Weights of a small GPT-style language model, trained from scratch on English Wikipedia.
Size: 13 layers, width 512, 4 heads of 128, MLP 2048 GELU, vocabulary 32000, 73.7M parameters.
Architecture: LayerNorm before each block, rotary positions, biases on query, key and value, untied embeddings, attention and MLP in parallel.
Training: 728M tokens, 7413 steps.
MLP neurons of a small language model. Each row is named by its layer, matrix (down: output weights) and neuron, and shows model dimensions 341-511. Each number is 128 + 32 x the weight over its row's rms, rounded and kept within 0 to 255. Numbers have three digits each.
A block is one neuron, or neurons of one layer that tend to fire together. After each block is what it responds to, as a language model described it from the Wikipedia text at the highest values.

L2.down129:149119056177123156138131096150100130161131144171068123104110153172126160110120101163113169107085117181158152082117124171131128094122100117136065132079152123166155118132129112135052117146195112114151099159166173094116124128184108157133087169140079152110125098142092138178132126135100113112197183166071103105089150148144132165162212148121111149156180204144098098083089094101105130130107131184074157066155133179128138089073125144080142160143152066129157176094151122124149165073210124129176103123085144145056134099120
L2.down250:132185187115123094167085116124093087130134174118059114092138114120164122055147146124150157074154147163185134080125175129094122046075113090124136081137138091079090170121068137140115116148178116148117153099164159191179134126140178108157156096135165130161147095154116145233113094160098172107183152164143166101182136087149136114164131161148166136125165118140055141157106113113098154127098135140099096129124143140126158128086122135089115115094089175174147084191160060113161154114152113175129122144115149093116080168088
L2.down278:086150105159070127146095071142170150146129114144062071112132164138135106096121130142194197134130118054141131096138137165110142091108182138078169162102102122168068099101123153178132095111231158104122148132158081181152097114097147160172101073171122137138128034145146094163138122124114086132172133102125050106133131150216140134183136109066094138111121176149124116137147136171125139196132137131114165118070119178079120109120179165129104057148127119159131174109192139176123162155140104209141121092144130119098109085145
L2.down456:136140079144172137120148152121144109152165112147128119152159119117089115151104133176103098135192136111132184138117166129158120137229146069045126161135107127129117123120097136195064105117092134115169142087112107136111078140136114104113139049097056108119114138205168133116225116138140181131165176113152136130153054159093114139172147145121113078106095111134186179146163067073119148060177105143138099095141114157134100173144096158144128129115084147128127215159213136083123124181093169179109158166109169095177116125136
L2.down511:173089075142137132067122149071105210103142130108062063125144100061097143126125135172090127119148114088163159135107100095122157162132144136150156153074074177091107141180106131139141088194134137138108111119170072101141107143193124128146088133144074150132112126125125138113150112204124180090121121153149145084159170072156121122160099143113170152127180163108104127104036094155105157119116155165191137158100138151134143110123073143071096163153165100127094164142088095130167156138175162109095120109077119172184121123119
L2.down564:115049142078132168092117137123147124132116131124143093144158183115105121114178102125204187176110144087099119076122113122139180138132129175180091097088140126086152151132132120118184069122035135079132143134115167163113135082156126114077149103146132122148117180165085114144105161076134126137101113141082084166165101092118113129145108133077100106118065172119145171153092128117061107061146172056150156142168120134164159094135200102146219117133099173132102157144100091153129127117160126124114071104155181139126130111135
L2.down730:153166083156056201126158125101144126105137134120137112174130112105123120126127117133127103091158180074139115148057128164170059142102147122155143115135064109135144116128122137113164162089087108139172055090100184075161139153092158102179119131158111153122167153085123132111133064128125136140125079085175130070161108137191183108173163123085121108142125146157129148152147081058117123125114153089143116115120165104114163119136123137167124142139092173139100188121104080093149081093143135143077112132128156146107097135097
L2.down944:129119099136162128071159107098138110115148108156122079162179098173159134171143101124112058079083122107125140022147086040133148137109129136153129127172137190147152111131147156103176102065120100093063121104183107094171157137155126169128095099119115144161153120112158148124160107135144100194138147147129108152131105134159206156085189102136073089149131180085147137124104162112131073160185089084096162095110144123092103103146156174114156114161117151091105133117151148153143080116159151169074130128118110124137114126117
L2.down968:133093117162135134143169134135050098149139090105179069101091099189132141185121137099136042136201144134122106146120085119093082174106139156124199107086082139127147141229130117169168152162049089170128129135144150139135102166130135101185110083138147124147140136157119098123137176104168160155125114062169127107167120100209101098114144169124162108163079151140077185130161138154184146105120123150109093041111171088099196072118103190115176101198163161089150147117145060125161108109104104178105056171102123109103133124144
L2.down1013:109157081106139154177153147133133146163100162146066133053116159118151124143126109120156159101189209173188104122117128122116147107149125167123122203111105172126117127078150072139175113128140082151130138102096122115072104163116145173134116132084068092145218092144063117148148115160062090069184150141112176088104148142135161094164158109137180110120126155160185119144144101144121105128125167188162133118108128122105118120067090080107118083129124128165135129148169130106158095127141151158122139105137107085151120088111
L2.down1197:131073122161151144109129154140122077108143119131102095145088102132158136135139127172140045154148144110109111111164144126130089164127118130164133123119110124084101095136087127041090129141073082169106105175110102171177114156153126131142131100188059105106151153111147180121157062096129126139152172095113128101172134072155109137141182190131152083119137177102131112097143174157142124103119217069116149154157155077099153155125167131101095114182165190111156141081068092114191118130089139135078120095123110192160148128102
L2.down1342:150127117129152112108205131158130130158127092108142157144137161175096130126115100138077148115114106118109090091108122127151163115120161133101170075129110075103128157108109123132091097194135142056106124165114116120156160172149166093112146150124150021186128149136134097176109131085163108082088080087120163165130103119122154092100123154174122126138129049113133070104104086111141096150079161139172147037083112133172127095092118190146151117075119142101170165054148093136150134129049153162076136127121083091135157126081
L2.down1378:095162092206128153098096146094146128156188149141051169151069138092108098142157166131165157135179137022196149076146129128126161114081147097104158133085099105094150126106102106169141101109085134174066160104071115152141127133130133167139122130134117103222139137145148179175143133161156119129190122224064124116162143081138144127162188120079111077118175121143172186131145156166132172104159121080086128149114125114152085099124144161145143176089150109143104119162119127093109119000136149166122049173139120122165196111133
L2.down1469:110146103111130107133119138118095147096130099160097088144096143112129132129168121160082115069133141096139148092083152119191123099126108117116092156151158155178094106142173164080081105123061134186125112129157123129131121111167115156132149135122148127177088141127148072146154170114129118166177165146151126073100137109117124067139109139126097106159136139126178123159110128132053172124149168102152133120084114081059159153123089130063117076155211104182127123133200113122132128153135152041159133129153098128127177163089
L2.down1876:124145116075078150129208122117164137102127167105145118156154130148112167110163111066161153115148081098126134097094172165109151121112161117098111132167175148128131120112110120157188122073125101108091167112110090107104129051131154171084105112177065149169119166150095098148132104151091172122171126151124123166151155174203188167129128111136143135072120098142081148110137119080151108092113147142109125163122086127163154156171120093109146121127123143119141084140123103165153098076116140138109156124175131061114119101191
L2.down1948:111132143142057151171126093122140121134144135132059125083152141134153123126109127135131114173156153122127143160101196076123122087127116139141119105058099130157128127194121120132109155127087093155137176103121136186129138116080129142059161075132108193143149132094137085196136125190126171121205131127147100072202188164182147113079187169174102114102092093151110100097164109163090167098151156101141113090086096087075131132125104116170114175161167162111158107150101128168178048146120063084132098168152091118141144130072
Responds to: Final piece of split names

L8.down8:144151126161106128175096180125104114085157027107177155075156140182125142115121132128130168078126103157099134113093166083146152126137144137122068110121119159143105091119131118069159129182107122152128120177129153083135187147127110105016121133084109122156158129153198184125121156146154142128103101121168116150096163092176102175138099126151118123102168139113142091136150171122142091142124178142167146131108157130109184053159129144136170132069181138073112155096184080123160119093115157174115129146075053147163148140110
L8.down421:131064112132114123194145135106079110131095125117104112148112156111191096117150115156125124120071101162076099136146139133057126186133133135155161096141146168205106091117126100079136093206192178164153134097101142082142187134100114078172114125071035115103159174107116110139077147171171130048141173116116150145146155149159129113087128070099144104076151134101138150156106173096130135151070151094168137149070133161171159118165155163138136173100176104094179134119129035164130101140166086130046121095130110086133061144133
L8.down1547:102187123129161079033090181144157117105118171166058140079103140171114143084137115155103134191102140101142147116098109121105108118111151141120116087098076095147132104124104095127115147067127147123135129147074116163118135122136168164105148118086058155135158128157100120124144129139163177093058114152095150187164124086114084117148104082110093114155123129148088080085086153152160135105164150131172184087151120129142123119122111145112172128119155141099100146144177093110067136113099087138172181148125151094129097141089
L8.down1634:080153096138074133204188165109071168115197137095088112138102106206155129112123104137042162131120110169156112111094148144097158160141109082131130126074145143109076109140126148140154098154098104112093118150126146077130154192177150087026099174138065124134143164122173124105102124151128143130151122085108151093096160199163144177143152168121119167151130108110147136128158098110100128193198128123196169109112100072143159083111170187104144149103185089122182161086099071142138154123100129132119135120100084164175121143124
Responds to: Plural noun endings

L6.down1413:148126154126118100181126147098139123139133115128099132141065119212097102078102124128100137120097164199139126133080138116110187150133144144110071062111101133171078129109187133103097152139124178121164098160203144148126177128172128083133129146111108121148153116126175148150108165106134197137141127106108142092121148097087142167079153126141167128135157100107138221167148144140112123068131140182108182056091130109122142085142141115138174158072105151135103065117143128164134144116157171149076084101163103102170129107062
Responds to: Object noun plurals and articles

L2.down39:068199129154072133109163098096107123159108112089113172076141154120107170112122127142160097109148143102087108090091160149115104150187109134182151124134135132130103110125122102100116094118179143070105190083161074103099151128114133124119089119159112111096095164089078144132122146118125100132126080144076166173141175169093095091102156132145109088115118117133164147107081140082086113041145064160145101129166107086132072137146185138108137125133082094082094133161170111088149179162127158148124149065148127150136069114087
L2.down70:146116082140108111123108106128121103101128109116095161121145104101118193131144136134181074173109150169123134133161099105116104136146074091105093107121131158163094099117106139173061166148114120153186094206193153141113127125109135134125146164114104127127065169145170126142045184085127078092103128121151078111136144045122100117140130140117140056163092113123092139132174151119148111102138155151172139145077081154090192172180123143111177123113143148143102178070164119066175108116130113168103093097137113137180136152135
L2.down76:108185142116118071104179126122097164047132168177109198094119139055142041127149119113150176123109154089063131126154122122095078109156157100160123139165171126151166163168106136146165110156121053118107113117112091166123081137142164189128142098149142091098163100115083101131073081156097171147171120114122112099113161168118079100148116137126083112160110097145189163104101137133111073132163122106095146134080134113176121111094136126114123090077103133200074126149150154151177074171100100193114087169180135125099157119121
L2.down244:120103164133126125170126105118144144140135149135117121129147083118137124145114117145068123115073168180106127105113183092153126119114101117131069154122123106172173162160053173098169124185122082162101152168142164108098153129079115090084133158140045105113157130185096095104178096137122115121153131116153142050189150171113154118173082128103116136149136118135146111141136143136110171047150146106150112119131157139117144128147126089146132138080092134146191099072171069104109067147157124109208056121163134137125099065089
L2.down301:119138221151128131177128169120069143130126146158148123100108138150108195095168185156128118148094077163146100152133162176146145177183140072091081138133169126128089146094110090095108158129122120110112139190149135080135135057183096125113170151083097119134178135127133164139121089124131128130168104152095122071133135145126108171151106152170068099089140124126171117167111142140135147104115108152142197128079118146123156123132169158110174105104128063089144231140059121139166164180186074106096092123117118175134084171093
L2.down451:141142175150164158138108067060104116148107052114128140098154169146159171094141086118169148155176119134152131148074114146171139075223144208159117119194150111130080073091119102075129118123082122117104082116138136127160099142164102140139156162163139142139086142123127192085085143100139115133139114150141121152151122074120047115116110044141141162088142109149101148096067192083116126155117148132109184117112103088157066083184143131182135134074095129139151149098102143094115126151151131088142121111085146076223065142144
L2.down535:158186122101109118174184089094152127113113121144146119126129119117093091110121175088109110114080064101123151139188111145067092150148124203191103134133092147095146093116165112093170138127143179130118154173134102183144138111112155080147178102125069197099152077113134130136090153200128130101139139146085151115153121166175132106123112169131125122116080097086157127131104081119152142173127184084082099124151108117106094120169130143110133117089111151158074154189141195142120097149087120093126052036124178027105067121147
L2.down643:105142165053057136114205227128197114116108139133070070106171127151129092138127071172149119095119096106155112088084140141130140146124170166132111150124124139114086082160187127153118132068089113190052192125112129095063178093088103093126199132126180102128209185134154121075176105134135123170085134111094156088119085133195146158123085155150125134128121104155139103098108085055086128132136145111138197112109170081150124165126093174137121138133109144122142135124089007122131148084170138129110107195085104120125111141153
L2.down1157:180173092133158106216122140139067123159117139101156148158139136121108122151114086160136118111159072143140146167147104096152134134165139154157106075095147192075120128118119123073120159153117095146125079107136151091158129071196111154175143136151127175165090112111102126144102134076145115144152124125098174053095113056109128123134106131099117167086141149123156107083151133111098135151145089129097206061088161103131128116101122194185063072112135128132117127144138141165161105180163133121108090068139160137193072169157
L2.down1275:105135092135134092147163168117171093131115145037158138167135107131107117110087183092142161077144052080174140156094132122161088109146135155152151144114087125102116131079152191088131094160128120136139135081120136087128128106092130136144118100199143072141079118081084147151093143138130139097115108186115128116149133147186149138094095160127126118127113124024138137157191135142133187137123115131132107064151163187113081143138129117197138102128158112073108071146147103135140101142114093095130046077108147067148140130139
L2.down1441:141145154194126111151185096118120118154160088168048153128067168192107113139130136104168123123153167132148059136138112088102141093193144138117150133146176113098092160070167188122091165061125119099114096078180150100153142139212121123158104128132100143115158146137064182147102154179119120141116143180099155166132147099185129117129073092132087098060136122161147100103048145098105069122117163115111183128075085136142137073082183130122102126162120130082151124120155125081136092112088120150135108092053118122160130079122
L2.down1536:159153170154112106108183075183154125180152081123098084139102054142083152136124079087128131105106097180134092109133182130148136133129113120054122078116151132152147151077096130089051164137115183118122092220143179167102198120099145060119115109055054159118089170130116206132062148165112151070085131160117171163120100111095127181139086116155157129135148113097206131085160135128088128149153168152139152144148113137085108080162117197121170152077111139094184138145112120122141143132154154127158089107119113156120080115176
L2.down1562:163216130128148104142130080120149145143162140162105148151088093059116141132142083121172103128128121131110079130135184145168164167156176185156097091119161199155110094082085103139127165100090194147134177126164079138095131107169136175051103141140087134116096153112092157160116066136145104122141065142142138108124150124093070175105084208174097127130094137135175115137077148130148069143121120155131148116125102093159087107098099067165129089139140103134131155111185135110097111145116097134104105097162126162118122124081
L2.down1665:113100129156108123130152161129126055104089072130121150125044132167136132121164119113158059105082108145137140164086194088153188117157176123076139090126157114115130153107185165111054078111125107119056143162160093149112093083105064113122128108094126200148162147127148198091117195028121180119084167129121162181137123129160107104095078078120160149090085135161120175137118168101091158161175146071106125164195109131115111158175160113122086162127069173135195175122161106096181155108128183106122132160096117122161112078166
L2.down1896:163144142128098095181143124117094144143144133122201125149154097064164135169121167095127115173141133119134123167126143088116100143148128163126106128152164122126109141142134129091100113162139152142149157047101106112128127148119085151098162102183104102099079122104124125112130119107131107098052145119134203112138165184066102094111053133164104181164167098056123142077143161067118122162150132107116103066084124147137116150092127084135083141090127113158141109197140127184082113098133119127132117051197107080174223107124
L2.down1986:094111143101124113070136088061137132206148117135075096117135079117099139140128146098108129121097138168049097107079082118123091111159136131118125143155091193126130136118122136090150074131123074091082157155158119121156075149180095123125151180101138104138065115079152117128118124095111116144104115123143113127123120143170110082104171195159129157076102127206079166140135128130093123133136106080115169156125134063106119174173129176164173155055145168138109216174167083160151058163167137141165111135137140105086177135158
Responds to: Plural noun endings

L2.down201:155148133187129085182103125091116161165110167146138128195126080143123119106167093126119107136164160111137170079106087133176154149140164169105160125108098127084154069079097172174072148076192109128147156106127104126190126093182131206168119110119101107118181179161172105094085113141181115080158130156088142089097138141077171135119085121099115130118160161100142123187093160092158082161111156130150110143095150056126171147148115097175163159117142140073114221161118143152142090145088126119155085147128129134105094091125
L2.down209:131074133101150124152180147134155164127168178086182169128148110140134081136143084103091137113124157117130106133117131197208122133137126128152101156088075107154096142126134109077131130122118140141170138084146112083153103100069103050147144106101190096125109102165127130108072132125145186122136158154127169095156103108132193118150097112092169107162175104134161119136173069172128109119132079161127130095096147212153145178182100123131040097128130154140158071132143163125160083118135120129083109117204143176098196131073
L2.down289:170106124110144131217134092151145132174176159074137147082089122103141152128152097099094165094114132139103016090079120099165120085100120133171144074177127123096130203093137204110145149087099150139093126138138109177162124158133109217086140129148118081119088138125135177111126189208150165158108148088098139145114135146146185133155128107082058168119124084166193140075074109162135132179115103152127199107147114091134162121131076105059160169090079109147076085169086093130172119094160157123133097165145143109143150136112
L2.down299:100161142147146107124109178124130159117164112112084102141117109154140068118079079051082143115105098159137131115148138201102144083127100157133147084079147076138175109137115147147159121120115108150149148179218208116096115162100107143107133101094142154172026153166108152123188064102125092067066090194125146114141072178126124129106100179154177205127063121102095147057074115140153087173157113105131167124165107105134147132157156152122107169120110127101114128118150182184126167117123124122157041092074146114161165145197
L2.down353:163138153096142177103097100145137168130168146171173159160201122120138112079095130112133154105168138131173146112133202070120130166150108128129150107123159187085106136136122160099122093058064193058082113086070092149119138171135126135124073082082128139155114082189089116096182134161137156171155132146085134181178159139147074119132160106107161137127115091072155131121118096122126126141107160064102119099087149170109176076078122146117149075122123117108097178112104141137121108054168135214123142184146119144071105111094
L2.down391:115093144134159149142139066124118104096129091162077116132109139168119107086142133053042130088131121145131146106140170141120187171145081134122149070152188084192124211114075075107144106126062087078150118137128129069150100142124135168151213132141110144121130158158156121096140162175128122121124105131196128112200072104117116130138117116077208139115178094086106137123092133117156171119122154085131114104167116095129189134093140058177147157122127141088164160082108152142091094099137124083135103116149147178095166155083
L2.down494:127116114127168144064150115150072116114085088056097141151107153131115139162096104120108113127131127062172138138078126086110115097108072167093175144139196073117099152150095085148133132156056125163060098178056165183131098110108109096144154075136141188155153122178102131055132057186146229099114124144120184093136130086124190114163081158186147101139099104076124141148118178112163167186133151183071109146108131129133091170129129156077141093112111046145119165163100043129100085140141154146141140151146146156162084123075
L2.down727:090058084133076178168147132142180112083118168117131130108126117110141149130104168096165163104171138178165182086142165115139050127076130089178070192190154172133151136151186073144105110099118122185120123135171072133094172137097105019108162155143131152151105064126092092171108052158131079090145186096154162163141100094096143169140056138135083098176119152157162125138086106113107140088082136107123198141122127093095080183108206127112136111121117179156121161137162150117115125119109142213164144155135149141179092102142
L2.down736:108111052095142119113130070114139089155102067145101096075119109183103121113156115124131159122188152114127123089179153138140131148111116110134131098089152125130112144067166103123152154124099112099127097146140118117117106186109126128121142172176104136111142069139122127076140165171158147092175158085131086123116114169088153182115088136091128106031137108148160193100078120037114161121108078169143120141173109180118151079145083118079100106150098140107114149150113131111114085116183133078128116126087131097103122164136
L2.down764:128105153135152097162117106134070071110132112114050138150076147098088134135092099114112118126134148080120099154171163069100126075158129165089160127165178095133145087085105153186111149105136093137180128155202121106174129108000111131128104165096134121148080053228167164102126101105199163132104114157168164129155159129132109129123161195158166173124175125116126152146117158142184103170145101095140136124098124108167143144134125143092151111128138064136088184106090105124143136077156095092162097134133130075110146200110
L2.down1107:115127153122113103152081114140147111122128087102202207146131098158112102077100126161120191109137166107064069170144142127076144153147101103130123179141125154158156086078181119104165148142105126135093135176126184169141130192111080158104095159157135145106110078134112081123134076167147123115161115145103255139140130143138153151143156128092161122081151160118132188131111112065156057160163089147139142126105074103098179090122099117107114112086130141125138112149079151076112186136108179107147154079161160154130070161187
L2.down1139:138117142145132123117107092149060113108092155139127131154101119099141165110112136110170114157149139084141183107121130120176149110200112150190144180135179083053156109090176133143142103065107155071096134117194140136114128104118120087068099160020082101119102106115102132110105111148107102113157157163152138058113128160119146112165153156108114122129125123110164152117134093105146083117103089078136164127118137092134159120128165205151149113153115126151075098075177126078174093133081085123109141167148144095194148116144
L2.down1442:127119109102057124126165162143146127122168132164133083127129126102113106078151176134063207104104108105055139086156117130137107140145145129066118117148129141158179132158129196107111163126142131139172100154109118094177165082145095183131141152098136106131175108123103169135123094207106106094088146126116105114135148129145114152182118120164162130126063080127142109117113133120150176131042164114111101146074185150117138144171191123149116095170139116104125158078161157123109048130091068150139127092090089178168188060131
L2.down1566:131075121086192072107165129094125139116157125071106155159108102136170098130111135110117100174132162168096176122119104103188148086084123137116128148103143070146087134107123048171072146149127129126189051142137165100131144136101141102108161119144211138063108133166102099125120245086121066057131158140142132102108156125110146157167111139157093127157139135161115091126089113084117117124121183125132116085157117092143126146106135149105198149178187106158106173108135128152176110084126081119160069124142145114153169161121
L2.down1849:192144165143102129105131125124050107179188133149188105184100134138096156128172144142160166135140152128126174111105084164160151136107106194129132155152150156123124106107151101103131187053088115170036120109111093099078064162129096080080091125132189197123072103137144128094115129118131122113147095114084159113172159064125185083139097103149184081124146136073095157200122136180136168114127144135111117158103101143105146149102131092155136116095162093145108146139113107101100122034101125117083153164117150139128149117120
L2.down1903:119142111139175097147098171126140158095126141161083072131116092087131150075139106139056126114112123070053121173122082180055132125116132095165071178098146156101148146159163104075142130100171146120114166107094196106148111110087104119168179118085087155141078150180140116098210088089154132132134116137141136144108133076105125090109097107137143117098123121077173115124117170125136174115091095074154137174147096176190153115156054126204093130160113111106127157153132156158156167145122127079137147092145070167169153085093
Responds to: Second piece of names

L8.down174:158159111124071132200090140124110127145112105115071155146147114172171098102086079170146176090104146091163146163137119126138063089124151108159128137132124135139099136124132036165152154120115156178112102188158133142103145081149120115139102121181127160114105123151093183156190129134061121151079122112173109099094109105083165114168149125183090107113120104110165142104141157117105134169072131195135141109146133139134052067195120079107121088106134130173099140137072115132141110171129117081147100130122097065077155089119
L8.down646:127137074154131176088068113158131179099137110142239073075110105163181137112096156172151122141144130178147113152076077111106127121087118140157125121149127158109109095133141144155098077092178091112141095092098092126141113137145115140107141153146116181078067167149199082154161125189091165141113116168127140173097159150109155141082119105131129170111117060102081070138116107072058070138139139186180192112137114131151162099105148099119108157166108170155107146116117076132162123150111129115106170119123147177105092106125
L8.down745:123097181128153135073095055163180152101063163127128112028116147166086158139096095134096074160116115152119106103128168151120099144131137104192135076194110148126129142129130100112157183161120157174129098120169139131123115135111095153150187191122097149088186109146110137185147164146116122118135139174117136116157129124132131114061104098123103134112108083082107131101120107168139120163046122099082091112105180133077140094119181098125102093100123170077105135119156143138167121158119097124121117140127103097157099171103
L8.down754:093149144090129149069121174175084206122096133139225091138106096101115114147067155120146053110110104132116203173161118214099130128164118142139058118147150149131153132149099149158159129096120151145075135117081146099148147179082131141167161119078063120115166048178150076143154177140091194091149143113132087138162096183118111104124095099142123132112087105096108133143097140134125110080053143112084128126148150080131109114125120127181137162132184112167075147120153117237081090164103113122125104125147133103175108099129
Responds to: Surname word-piece endings

L8.down142:151150120140132099145139112112151130153125165138104153087092121149094163186160083118116127088194099125101049156075161154143066133076194205106151114107091144138071131157212136109148133117131136103149135145112101114141143150119100149088143103102069121125183132111103140124128126106089139116139150123141106102086114109127162096139119134113111097114151141134104184069169113160158092105132115164153091111100163088179178093116135105179136116143157153081065163112141067140131127132091144101221125140119118126101077157091
L8.down373:144135115115166138057134075133110109104151127155058182159141087133095108159086153120162159195140183154176145143132148205156132139152084120147154118108070081155135110108140072098091120145156092145156123158160121126128099113163088127132168088112116125145157146103149145133180111132147155132096122132134053127074172145166157125067124129194136055105145090150189105109109140125130113090108159108091170131168131149118152118122112175186114133084096113181087112113096169111129145113082138100131135151079107108104103072125
L8.down1873:137093180153190155160121091121102107112147099173113173101098087159087132148166172091147113109145139103119181169120121132157137212130121109116154118108101091190156138130091177075162145107150103110164143133172136149102143103107138135086080108085141145150161128146105159125120106098108118145133137099122065100105136163150125084109144103129155109153162140159092148135085192073108170133148142107151194143093150145148131110095084151107120115100135077109116151117087133131145117076090132060145124150076170200075132072109
L8.down1964:106163103138109081160191129108108123095124189125043150133135143144124148104173145075176138129132119123146161098119124108149080088131138096086114134136179156075116137143149175138102134106132109113116142122200143145103093156093157193134142152087200138134085158137124158116147111154152157136084182190149164105142111103083146097108119165081119187095115120121125125124135173147171076083181060121114131123132119078134143129186111148081109147148079103142118100141125158099047145206142110128145115061125140098136102133035
Responds to: Foreign proper-name endings

L6.down503:130130160148138100143134111142130129143134157169136131109074192145173158120096156131098138095085160067098160176143156142100115128118174155107110076154143182183100091023142161073157131127126107099105122158143116171131098108106110141102141136178085174114113096134136192105146089111106163125141096166076104153100152136132185108171166157105096127193147172156087148171131118100103135134119092112104157162111153164161192104111087160077129172085121077136153144118117206180176134081054123157095140111132154107103114054132
Responds to: Mid-word name fragments

L6.down1484:119126145182154088165129092088126066120153144099000131120125131119110159141102138119102158148073146146086142125125081107127144177085140154100152119122133111137101122126144104139129140134148107180159136116167123093214101098147135029093149078078067124080150126117075168112130136131141136161127150099090110103135154119162115124117188128139124129104135092156114146046133135140124125113124113141133155131124144124130153117082129135156167166115134136137137133139110088112134112121093105098174101123129104068131082065130
Responds to: Final pieces of proper names